From a checkpoint of a small transformer trained on Wikipedia.
Size: width 192, vocabulary 13670, 10.6M parameters.
MLP neurons of a small language model. Each row is named by its layer, matrix (gate and up: input weights; down: output weights) and neuron, and shows model dimensions 16-111. Each number is 128 + 24 x the weight over its row's rms, rounded and kept within 0 to 255. Numbers have three digits each. A neuron's up and down rows have the sign that makes its largest values positive.
A block is one neuron, or neurons of one layer that tend to fire together. After each block is what it responds to, as a language model described it from the Wikipedia text at the highest values.

L2.gate28:157128124123113146094100126094091108110156147096114139148129145095118124146102134160108103112120149153115119166091138144091124095149143101135121143102158093131172120127136155155146152160116097126149162146151109113093112116135080136130110111132148090085158136157142174145116142120123166099
L2.up28:156117065102137145138065136069136093145138135129082108143182092127115105101139121124087085123137117122087162131133123086149141160158146146114115120099150170163166161136114145137167104169136122123095130156147143114110112107108105118123160105157116131150114160086139151118155155121093137128
L2.down28:125141109144124139102105124140128137076158130157079177133090130139154093124135125130179162150116127122139108107126135133128126123119137068143111071113091177149115123225158130137135140138132124099154092149146167114160094160145149089130135084126120140159128119143142121135127121124146134123
L2.gate180:130086158117132129172091143147140110155163098133127110159157144125122119122115145139138091162156150147120120115138111098136127131105128128137138133149171075088129117131101198101151129125126114137114174161121087122086101119117104098121117121140129121099136180134166122157142110156117124127
L2.up180:165144161128145171104124167155122129090140095130112143112125100114088108135150125128116112101100101148168125105146098113146120125132110146128124092159109125137153119116101125180167097104145126128115104130092103144132131115089149148143116105172136159146071160119130120133074121109101156121
L2.down180:101139095108100128104172130095174139138117127151079146101140140200128131150131138129116132146151126105098141113144129168162118135062093139116103179177116132089104100151115119129103134114093125150128142127109200121136122141168116094116117104146124138112137144103153143094182148103132113115
L2.gate267:156125132132133178158132156110148090138140075112127142151123137099115090167141149118116131102147088139121118159125128104141128069113135129149122097177125112125151182109154124184186138153142115123109112106130140152124079079076162129120118131146109149132128118120108131149118159111102149087
L2.up267:121093174131138133144109137092092100068166093111143121115162115113133110114119128084122133120120122168133139124141126166110097086097138157114091122123159084107130101101101138121175121109137131106124125136162118134113182145148115138158157130153153123143088137144143135159109098136149117164
L2.down267:105104125106134141126127128109060120113141072142137113089170115134150162112134137113150131168080129163070134104107166175151084115143160207060098149118143087116102111165140154111129093132101123124120097111145140121146135139165147119153114100153110133159108107120152122091117098132153130190
L2.gate326:133154116107120133124109172110139106117122145128152113142173124110107137120113089120121123116155079162141121134135087113110100102154136190145116104150173110124129113127121155128150109177126101142127137168126158127140118095137157156131197114153143102157132179109144136161147129092135165137
L2.up326:120089131109117140147164160117125121131143107111171104147144122106139113161087128132093101114150138144113136143128112152152111102140181147149127166148161118102161162121126089135136142122145132113132183139142121133070130125070141108157117147100142114111132126123120149192141166133116132114
L2.down326:145117106115163149096107105089169147085155112154083125134127130127128155125136164128175178155129153123148122106121204161140111142101127174110107118133109145121106074172167101145138139139133146151086083140109152110121156120153109121137132103142104130116126110174117150080122111089139142151
Responds to: Later words in names. Second or later word (often its first piece) of a capitalized multi-word proper name or title, e.g. Civil War, New York, Big Dipper.

L9.gate259:112071174126137118140193133099092074130151132174128112119130091141141169142200124120095127189107120139148151127134105103148112111135123081089156144150136134138158131106169127181096122098119188118092102135134094141097119106114108134149101141143152121148155124179102127103138111140124153122
L9.up259:110168131126136133112126123139153120143099123158146139102136136126143174171154117131130108147141129148146136093092149113144133116150114086113141118109110169121105128149184126135095113129115145125104158194105099134124143131104119136123120164157153097093131127157151140141117114126117166134
L9.down259:153154146147142132120121152141122205138129110110147157138161179143163128150134126101116126085061160105106105128161142073109111134128130152134105120102115113108116142102120153140099148111168121120114139129092105163128121113087153178135114122122140149100148140158162128148126132147123127154
Responds to: Markdown table cells. Cell contents and separator rows in Wikipedia markdown tables, such as numbers after a pipe (0, 2, —, Win) and |---|---| header dividers.

L3.gate24:144155097126130136118143126141110156116132110091138170155141132130142086174135159154151121101125139151157069123153139142133102102136138110166138109168110088128170120096103125159155134154129167121165157096145187129102103081120116101155123189143119159149125158140126151146086149111078143084
L3.up24:149149121096129168135138109133138166083136109150100162113126142090119138136103101103144094115082111156137083121145134131138114128107105134112092140119124115122185111181127150107098120086134092122166124138176153140078149137115121133130121072148140112148103133094116149134130119124139159169
L3.down24:106124120058152120110147123119131162111121118164083120114159129124137109127103081094141111141133108140100135151119132136099130175057133153076093127109134118094119100176119123078086112105095099117125102128148151105132172152127105112118124072089187101148134105090148156130174127156144131203
L3.gate88:149103171132109120110130152112134137120157118122127146162137088134123124161117191126149166083098142109160124133153126141129147101126095151176132100198069042131143098113128146113178060141098144118099111113124116142091104118119140140115132143135108122123109144192156148142159126142118126119
L3.up88:185114158110136145118131117155141136093171116088093144110120109100110098105108139117160109078122144117161110121132146130160131153117070117148139141136101139160103153155118146092122050136159137106143100103109124124103136145090153111149094122111157134111087116119122109137117165104121128117
L3.down88:146121110065142153132129144143114124081142135097090112095118123126116098076114091148136107107130117105152128108112135144124119176097085066128129169085107146132106148067141111123120120101165132114144108107148133114138147157129156128148115103146194107135097085109136096103155156097121121146
L3.gate147:158113110158136120143159156152112086141149118105166166135124125077150132148131165119125161105172107112098079159077129127089115097140127129173156119136101125161155113103121121168158100135155169103136117134131155133105106078120100119142155132160152135126113119130155099117153091118088098084
L3.up147:157169117096166161117095138168084114089124122147116168097115116058141117139093131083153098075107114128095112152102142119081100125102108098125123177123114149128150087155161161162134074105157117092136110134146124142117156145092137124124113084143128120167060141112136137137142102149124151129
L3.down147:107108133118100105133073108107121164078106104141103104113129141127134082127116111120138089139112134110120135115160131098157155134103123136085105137074139175113132122134131166083102143095108099138133060112089115134106147156119121126094131137125110090136136116135124127127100143149156168214
L3.gate255:152117128112184124137141104072157117112094129100122129115155130140146140147144174118188114116137143134135067114129149152142092104144127110136117128140137115129139088119125135111176100136098152111129107130133117096067132125117075096158115084156112156166155157128118161150135129099139150131
L3.up255:126120126115130157128183147109123145118163127097165115122113085129124180112095110104114108103083123094125141148121144157121142128110167133171142110187078118125116111110159132136129154112148191075122092110125133106105164121125152134102098127154162147114086129133082118164160137153150113109
L3.down255:086109137091188139136126172118128145131108135141072124168095149135077141119107112135129113128130103096108150146118163148140123110142121061147122144111148158135140151178098134098159111120146121093143147121163123116127126139100136140169116134128138135115124121138111151154136123151137093167
Responds to: Names after modifier adjectives. Word or word-piece right after an adjective or modifier inside multi-word proper names and titles, such as Human Rights, Religious Affairs, Imperial Civil Service.

L2.gate84:128131120177145116120153156110150113176178122121176132124109162121152096138171187186096115140152147139109137111148142120124116133199126113144166147140102142074115149123161137128126135117118121091150128104096116155141107110092096111120137174142099151165133130155129123110110119106093099082
L2.up84:151126142130090080114163141133153106173135115155123113094070147128150150111138137158113134126136087135171144165128097101124123115154114120115134143140119143074112140135160124112136150122133093121141136144115148136184132099063141114134130151088117154171093089151147108096138107122103119088
L2.down84:129121147095111146155150129136124129120109133113119132121087107132109134129128101128142148131137107122170133137114117122150146130111136000146118103159145145130135134255139133137147151148110142130101129146143107130138130119118158163142112120103162137108124092137128125161116140148128155116
L2.gate300:087102133121116105151147150124085109157122067146134120121125182109148113169158164122147162137108137141125134067101112121139157085122119098102119119137132125106163135116173096086133113088121152122095104140121117131118084115112080108114157164084075178113145173162099125096118094137145135114
L2.up300:106072130141099113110109118144134124148127144129144129118083133134116159104157108154159155158137165080133155092136138097077107126132137124110158167107173124118100127135133143161090152118122138121145129127136184098179161134137118135152115109113118124088099081163100115180168145102119120101
L2.down300:134115127146116137125111138105118116136123124143102138149111135158102141103105135142110117094145125113132083118129122086102100111102127089148082132116124156166120096173124149166139132113118201141124137158129137103109178118122140135096123118133156143125104106141117128141127131133130134119
L2.gate338:105100088148098116114163122072128097158134114117147135091125141111173113112166203171106127142160120147158121145093111110172116139153153118100152104124136123125156139114155119111138111137116141130084132146114107115116061123145077100133123136153087127174134175163134158102125057127118101122
L2.up338:147100130127116109117129135158126114148099127105133148114037157143180132159169157156118169132147129126189113152128131124158120122123126087144151117129127167131130165123151135135133136155089152153107141118149103133124118114112123151129069160134117153098126120160127130167149115119073117138
L2.down338:109114114114134138154131122157111099178118123128118103174041156131138112152136119127119115117117113122141105156129121099106116084080119056140114144126133156126130145192135104139092150147114118152138124141102105155109195120117178133110094155121129142109162143137107106143116132145114159127
L2.gate437:104103141122141141150122154103131129142131106135116137129126118118150128164175205136150123144133140112114138123079112127167130157165095131145125124106151124104157128130117145117122151149047100137073134106113142105114082120150101097122103185125118162124140181154106197138105104125097107100
L2.up437:140114147129101085110163095127141101160136084112118157104075145162093155169099127143154161129180151120167082130177109147097115122101152110161119056138125120109153093132143093110111133102119114152123138156145135155139154138151138140166152132129124125119138154123144137114110110113164100118
L2.down437:121087125174115091117144084146137111117131112132121130154064177135128095174140089133111135103138153122137130115094143113102121105097121056147112110100136151133127117208137133170102109130108139146133134161151138122139142154171090152132131145113107145135137167163160158115105129138094138077
Responds to: Paragraph break newlines. The second newline of a blank line between Wikipedia paragraphs or next to == section headings ==, predicting a new paragraph or header.

L3.gate33:120083136151163176106120121099161147164115123127115125068114116128130151115151148157173115130167167129106082109120185114100095137154145147154135129123102117117138127140154093135125098053130141139105139113102158115140056160144121132137096111172106165129133123148123109091090122105160119113
L3.up33:126135145121104115176144141133145118091160117122120150121127136147116122081177139159139130158126157159115126109157129130137126146153114137122139115146127109123077135130118142121129152127112113115096112107134128123118129102121102102104149117177103139158099127128146097078118147086139136106
L3.down33:182121088133135095132147119116095123141111142133124149100122157086112123129119115122142076115155097127137121132128119120094141089151156036141100136128134128171132162173111139140133094137125118118114141139084124144131100117132103137128132164167169130120128128089137156124130140148098125122
L3.gate237:150122130119177118113110161118132114151112117147124133131149089142104112128117146104120128121149104122092145135154110109132089108121121154138144127144118098164100133106147163157133104088161117166121127142132180100122148127148171086089155110172096176182105144130179115124146130120144099123
L3.up237:140108161137191152148098123129103115121127099123104149171137117082125105172144154124142163140128097136142136107127136127087166139134117106148121136102053115184118138128163161171120111107138150133132115137107163141133124117140121128147133126141104168157124099138176098176088130123117164098
L3.down237:137117115116153120121137111114128103099128132107098194119110132097129091140180172138168121103168111118158107129150125120104147132132115079156163132120099114189121140115095112169128086110118110145115121151100109138147117154162105098072121151125116124150129121173143107139081119152115140124
L3.gate328:154109154125156102098141160123156116145122135154157168120132102126124117143138160140117132133147112128140136125151132141127125131131161133166147087165094098154121107099143167166149113104133150141116139118124183122119100094094149107144121163183076161144109135153163131155121147114098134082
L3.up328:188130136120175160128134147144159111147121150154132129138126109124072137147134134113145109120133117111122111133120128150109148164139134112128165141126095123162125128145145143149122120098153106123110134140084155126125114131043126110118115132171071131136092127130142114126066119099128132100
L3.down328:145099091139144128162188104116118128136135124099081111160094107125119097136127141126168096113146132134122103110106120132099162160133115057099193173132107149137127159166133099110119123109120132132125117158078130126097122146112093082090121118131100079122117133120128113099086076149139108136
L3.gate480:120102094099137144094127137118181147126078151099150111141123100128132092142154100137133127120159119125092101181133169073104126114146145095148146163156106139121112163142128145195169115122156167124182142139150165135138113143099172123120138144167145125156142102151121097112142136125139122105
L3.up480:149088128141136142130127120120162115148074137121124138128115095127140138129150129148115119118150139137098102154149123090087118117142152143139109131156115113153107161094147105172112113127145193146163174130152166154128137100097143129128117171200156104129130103156142077102130138111120151083
L3.down480:110103118153135119145113148128111156103133099132091142119108124120119136147119160105156073100092108135158157127102134145126153128143143057116129133084120110136141138235121155127116115158138096136099085140123113110124133146163148109150151092099107126124099179179110180126130091153167150141
Responds to: Verb right after name. The token right after a proper-name sentence subject, usually the main verb or its first piece, e.g. Narang agreed, Leon led, Matthews analyzed.

L3.gate30:121129133125124106095167132079127173135133133123147140139121140141172081114127120131141151096100160136132062125119140138111131116139129118171155146099092114123087101120129110098130141125165158097118145077117174141143135148167094143101121147147111161152154148143096141107131118091141134114
L3.up30:107140153101132103109109101141129161123108107140134103134088111159104145187094144098154100078134125114151107125115134172130145118124097097135137142083132145123089099132116122128121135126119173162086120138158180122094108117127091119099115088136137102181113096114128134101115102140102114121
L3.down30:113161106125123129129113104106136049141135134140114076157125140149133154139141136117116135146154080146135146123133128129149132091139114112096149165119148132126141144122112150129128109128146082153162098172122100101136133089153117178109153128122164098173066099150166134116113120157165145134
L3.gate200:115162139123107136140080189112177080155133134131148130154137107156174126170149168124143159125150151125165134164137150171090123077131162112175131125112108142123137128122115140131114116138126170091139112122132137104104114142120117081143127133127098112130144139144126130135141155156134134124
L3.up200:132209118097141128117080161124127156150119127152131184142132105140141108152095144110120137108105135134115144141132127194147157126131104126132121138118101110106131107121108114133104106097128110092150073131077137125111118120128093128071124114133092126145098098119126101131108116127137136133
L3.down200:108143165131116134112099145160104148092107179121111127093142119141119122155129139131107114135100139127123169123102143129202130147145095144096164103120152140093149114152129117116122140110154130099166148115097139149146082113139127065143127146110147125105128124123101110110103119133153171175
L3.gate272:099131148124134117141111137106098179096159118183131142108123119147127089116131128127136135114098149152123100129131148171179170144100102135134116119120128108129097057112109101146124120110129137076143149118127111118109108111145138124111128157143137162137125089142065157120081181107113162134
L3.up272:106094122117131160169103129144158162105159095157111115135105153117118087164164141111133088139129145159136125083139136178161116123125134142149117182095134125173106096139124094135118146122141154125122106148157094128136107129126076130112128134143132136156129143124081153125078169100125122118
L3.down272:107152141132158181151105129132110116110147170125125127129126093128163117130140159078123103115136132128063109105149137121111085135154161118100088140132119111122128112163171133154153120112140153158104112130151155133094127172156140081145128107110092135160122141136136156085090125145144159131
L3.gate507:116160130150162114114152153145151172099103111155150126104138133079123105163118155112170117112092118111127118122146123164165120119103135145133166148130104087141128098127060103119116127133173117136092099092141087164114074165123129160112134114108111115143118136141070176145090111135129155135
L3.up507:140146112157150106136099155086148173169129143131158128114105161093118100147179136121172132123120166105111117091123150154142120128162125127142136146122139134171131095136106106087125125165151116104104128093140104112127099168099105137111136136138106164159145132117120120120145132091120119095
L3.down507:129142153114144137126160107108110130095146099157128126115163153109146139109125143116135105115128136138079151136126145099108167174141157161090073097117123117113116141081143148138128132094113067102112126115109124118128163148100132098125124124102104096123127153089127155102158144189159139182
Responds to: Table separators and word-pieces. Markdown table separator runs (|---|---|) and cell pipes after header rows, plus mid-word fragments like Bul-let-in, demonst-ration, Reg-ul-atory.

L2.gate7:138122169110129087091102089133098119172111109133140116124119159162152157141079142122111106103150128139165153110123133129143135134126119162157122120146133088148149109117156153142173119105179080140126128145146129146135112126150138097139126131093093100111090120169145145116128107158121167112
L2.up7:157125125131150088117115138130104120154116158152119167132118153129158128156111163122146117100139137113154113130174122136147161101169117120142114117124109119153128100101122134135109146091166135101100088096118116139100135162107111147099096143124107162128094130173108115122105111152166168093
L2.down7:160111135097104108141135102127149104133120156114095124129125127180152154077146124182157160137128186102130127135141136149118112136098096059185127154111086127121155114169128184151167112116197084114135091140109148160133108120129130147114127106102112125109123116160123116105130127096132099080
L2.gate115:124126162102117124126156147108129171136087149137147151123122169161093136060159131118116089121082124125094149114106137138111099132107175210120112084140107111118125120104170143187153060117162170122121115156135150125142136090136122084140160123143069098155110161138112120089143082094117124124
L2.up115:100138129161129136144116143076129116127090166182130129125094097130079124103177111118154123134155115098096132144131168103094070124110118163073114129126082107140121115105148129162125130090133137113130127155104143138163085148128124169098117118148111157128125121094155143087062096155141145144
L2.down115:136129097138152129154093102150108148169155133097083128166098165140144134183173146177162108131140149100156124114131117105110155136187128096129148155128120121164130151128121105095136126117134128140100066145098121129164163151106094122114095123124107115105121119192143088115114085120107105113
L2.gate293:136139172147128124121157107096155138140082121151128143130130172146092117133152145125120132131095137144172116120151145134100125144153117144110164075142087130124098108106115124175162123125147164074143123119112176128125160143067106121115122143143114192117115099107124118087115121089151133133
L2.up293:115114143129087171139108105116144138142124145144139124080145142117102152141117111090117117180078154157128144119140141112100102158120136185138135156120105109147147067138142174152145134089142114156122148137135194063129132160156140144122126140154082129162144150127154110112076102117149140130
L2.down293:145120113149135118131117092116113142120137162136101087135143106109098134142137148100143130148111122134154123155123095163130130138158141097171155148146100139190120133250178143143146121152106148164119132150083104107101115176145112125065128144133134133147108106123160147103114094146181129149
L2.gate451:114135131175118133103129146099147128144116139105138123094168142111099124118156151127106114104144164112101133132098126078127115138160186155149133103137153122121136138123128143144176158136142125114136150131112160089149093127120142152123140137157104193120172150101105131139092170120156116124
L2.up451:123142179114135124094131142120137129103077166158128171120128102085090132134120131108146115135122110126125110167136134117136110178172132149160150099143132132164136071154111120123126093146150145065107182143134133085097118116103212125092164110144106179147126136065144140144119179135126157111
L2.down451:145093119117097111132113083131112107094110113113132140142143136106102121141132123089152135130146116123142106123130128138103140132119138070126140127144145123187154169255150147148146109139123098128135129164123095121121167168136127137102110147144122078131125145122143115133125118122112135133
Responds to: Token after a name. The first token following a person's or group's name: its verb (made, recorded, wrote), "also", "as" in cast lists, or a goal minute.

L3.gate113:112079114139114099134151137077130105144094143090150121131137157132181109094194119158148165144139151113116178170139114079119115161125151104106118096155139121114113145114091110145155095159102148116154150143125151118155118151129114106112111148126160160145136122131137151104129134162153120147
L3.up113:133101145140160175155118086103127139096079103117112186121135095175108108142122138155168161146141076130129089139125158121119124118153134089128105133123136139092112138127167119130093142119132172121152083126117116088129095127145094097139160136127123140125149129133112097117116126113164174127
L3.down113:139113172146162153112175116142132110150124149128148126109125098114169146183142131145112127183130183129125141149117128121155145140142153139137116102136146197112139110161113159138152143100162099161094114139143135131123177099092114108161140110098131147098148154114131184118137128113139092182
L3.gate218:075168094163117139131152135154173147152149136141151136142104148127145095115154117152117150134100171104145106093159146126084111077145097123114119176097148142133131131121090098116120142119144144131164137092131124109124121124097144133109140170134123127134150123118129139126099168078114104095
L3.up218:116151128125097110128126133152128124140109124081113097164096176133110130103160128172143145112117143078163133111157112114087124079126134090131115150095150126144109154131144103125080129148096117157121151141103139112169156083134096132149110160120120134102159111163153103147150078130111136121
L3.down218:126122127099127120146153131103155098147114118116127098112093092155117127148160143141117125112098160139124127133158128086151123098130120016138111147140115160139105167255162122110144125120111147139122171144130100133110125132138146152159114148140120145135124103114109107128107109113119192089
L3.gate286:122146135191093087092174126117147112140161118123162139144113122145168103096132151153117173166135145107117112133124123101083098119148139118150137105166117138175132123125134105154153132120121135075154161110112108163179066137136147106139142161133115153120164107144121127114104142107139122094
L3.up286:121130144158087124121142124153152143141117146156153116153067128137168119076128123144112159158118125078130102123152142117084105124105122098124124120134137176154125153158136114131095172122125113085150144145105128117143099125123149118125135117096116136120135058136089077082136163127156108089
L3.down286:127130106100149149125105138118147119131096139129121121128115137148136121128109146135151102130129132142137143125123122104160136148104081014136098125131149220130132127255131130129143152149148174136108128152116151095131131128127122158159099109114125134102129102138110114124164126124114151144
L3.gate306:141117097110153136136111116097132131120120143156108136149101128091164151133172136161145148102149126141142082096132145075103114099160107121124096123113161105108114135106106081178138148131175133106142126072146176128170098084136107155103131172120166126159106163122097137116134114078155109144
L3.up306:155158096091140139109130110091136141092128109156116140165123103123173097125159132124146143125107165073135098104125157137110137092133111171163129175129150126136125111114133107117108083135122096136117085146105118143132078099091144130112126075075178139160163135122170148133154130102151112154
L3.down306:135102162124161109149148156135140139153099090141106083105149060128152096056142160149149124158093149133142176138092108101157105127150122093118085138133092138155127126187163104099114125134139126111146119122094114124110139097132145147124135118107121145123169089096135084109124112103114179132
Responds to: Naming "as" after known. The word as in known as, also known as, referred to as, plus be in considered to be and same name, just before an alias.

L2.gate17:149119153115113124114183125113165159141096132140139097101101170126142093112120138153168160121089146127115111112074146112153129129108123163161133121153140114104084086132151132115116105149093102157108131108130163140169131164132087093113138139124119107123159129121075125150120102083121145146
L2.up17:155140154132143152136115118134105138123150142159122114139103156111156144148115167124103148136180189102135126094147184095172110148101135124120120131133085157144121137162155135127092114130100128157098130163090098138175105102152099114135131135087150179125155134091110131116090129114145155082
L2.down17:113125162139156115158114130127115086162123136126114191136118084127137135111121133117131123146113102184156123144114096141109132145160154062119153104105141160147139151195119117153143129133133120126125111141137120088105105159103156154134131129157124099094100120133151090153139095162090127160
L2.gate203:118136121112117103136128141121164163167107129110134153154103128157162114129125127149148168120133121093151113144162156169120128167150132112110131105148072113168100100130160108149131101118178149138133142102133128165189142161136100130122136143115060159122116129133139127121092077119139104127
L2.up203:104090103163111117100129122090148099155136099144136115132142157100135138126127142127139158165132147127118131119098151113143109122103104108164103123131114128106129138143112138121113117129172160163126117176103117109171140143144036130124131116116161143188151114104146163104116137079182133136
L2.down203:146146145144085126139154086135112101138142181153136142117139133078151098108175125144153117107119170158169083125122126092147127105131117162127129118139140103112111128123110147139097104115115163127154151128095105141108124154125148180114148117083154124108145095162116152147148125163138163172
L2.gate330:131149090177071113135133112123103137114124113169141094111112124126154164117145137178104186159086089139111133114105172173138118108140127111128134126144138128147166089126145082117163136127095077104126150134117133081115083075177088061110137149124108153143159112156126179132091103118121092137
L2.up330:119145128146087152153154136133106115081128101161158126118107124147159119142132139118082148112127143133140154110095172162188122106136127088113152141163072156117132116126113155100154121103109152101140119190116092115112128083132104113099121106117147121150161128151130129129123111140134108139
L2.down330:141153187103163107152122126137108083125150118133166090094117162126158127139119144133167124132100095131159110131146121146143115133153118161135105125136136083165166135081124148126141107117137189140120118112104111145098158147132181088118126164110093131146135133094144124141087158141095145120
L2.gate470:162108116133111139089110104092120150123108135115133098106062112124142134153131213156137135137142155111113115087105127166116115098183160123178153124127105127163105139149164115152103118140137156155148127091107121140142094145135125141151104125085108116146127166168136115119115108071096129104
L2.up470:144145092147115126140138127100148158168092142140126176155117109113108111111097131123154118099131145094160104110118146108124131151113101141151087120131093117172127126126090166121141144150103144111121141098156132163122116146143123158109138097140076160107132130121092105108159096139115138134
L2.down470:124161111102104165130124149146158115076140094106101134106135143075131134116151130130130139114111086113112148147139151083121124157106152155086138096126113106076128096146110185120143083116116069133139150159137167103120134158139112090130151107107104112137104084146147103095176131127146121082
Responds to: Mid-word and mid-number continuations. Tokens in the middle of an unfinished unit: word pieces such as ingr-ed-ients, French d' elisions, decimal digits in tables (22.0), and table pipes.

L9.gate469:152150104127147108104123152127121111147117176120145090116142145132125096137090107151118101130093104168112143124141099154163095091171165138148135109160163112122140095088131143162143130173110143133155158147140163109106120112089136092135136130128158125151134155093177128119147150125170141107
L9.up469:142110141155129132096143102160127143081145117113131144119115157110140111145150140118101121140134115083113117129117126114129113142106089104128140124130092111141096113151140102173126113145144090105138090101139147088133153114151106118108121105155140128134146079206149119117111097117135112132
L9.down469:148141101115109106133140134125094112145115173123164076139171161112089122104105068161106098104097136185136118112128113158123134128139158141161130132141119140122142102123141133142141122162132156127155132131114137147114129108105141096135145140137125118149125173009175108136101140125149125153
Responds to: Inside multiword proper names. Tokens in the middle of long institutional or official names, mostly linking words and word-piece endings, e.g. Food and Drug Administration, Atmospheric, Ministry of.

L9.gate319:136119165133085098102120110107113136111171138128111106144161142114132145122150152141104143106097203124172122086122120122109139074154098080101146176149132101067143141103106143142117155131123152084121118138110113119168158118163119122121128164101144159114106162157128116143124077109094116149
L9.up319:148131144147139130118155127146138153141161124161082106139149115163110098164161152120174141108117115101069128150106134141117137072149105138123114143148094132124153131123114126123108139141099165171115178130118127104133085122131127114085137107131125142096089140154106130130117141093135153108
L9.down319:171145120166129132093133120119102111148124142127146138112113126131155080088137121121173079119123086173166149131102085084116111121098096109160138144108107124125158109159118137135090120126155161138181160143103129119125119106144099166146159131159139125128163116121146153116147088110147124144
Responds to: Passive/copula auxiliaries. Forms of "be" (is, was, be, are) after a subject noun or modal "can," heading a passive verb like used, found, and also closing "==" of section headings.

L9.gate108:097080135198102112109137137108115128139101147124124186141107111138105083085105140126123175176142145125178116115130146144169172134121142090103163132144141142125114119127134143159122102142141136120083131157096132133106125145117172124136135114132116140143130141154159140143147082109135103148
L9.up108:120089165147107109117149130146143102151097128100097141162135141098147095094134173106117154112146115119208127160129123136112128136088139147114141101166082156158141132138116100157144116091119136098138120130164132101142092144165101109134096097122092128114117143093121087130128115114136169154
L9.down108:149176140142139160157127103139137124137080131152153132128154120138129099132122130110141120156089127128067074172132092101097100080096098095142105141135114107163136102199135098098115108128129101142103138112170171094135140133124085036126165112098105120137127165123125122140126123132081112124
Responds to: Career-event predicates. Verbs and their following preposition or object in biographical or institutional narration of status changes, e.g. retired from, selected as, awarded him, started; weakly also table separators.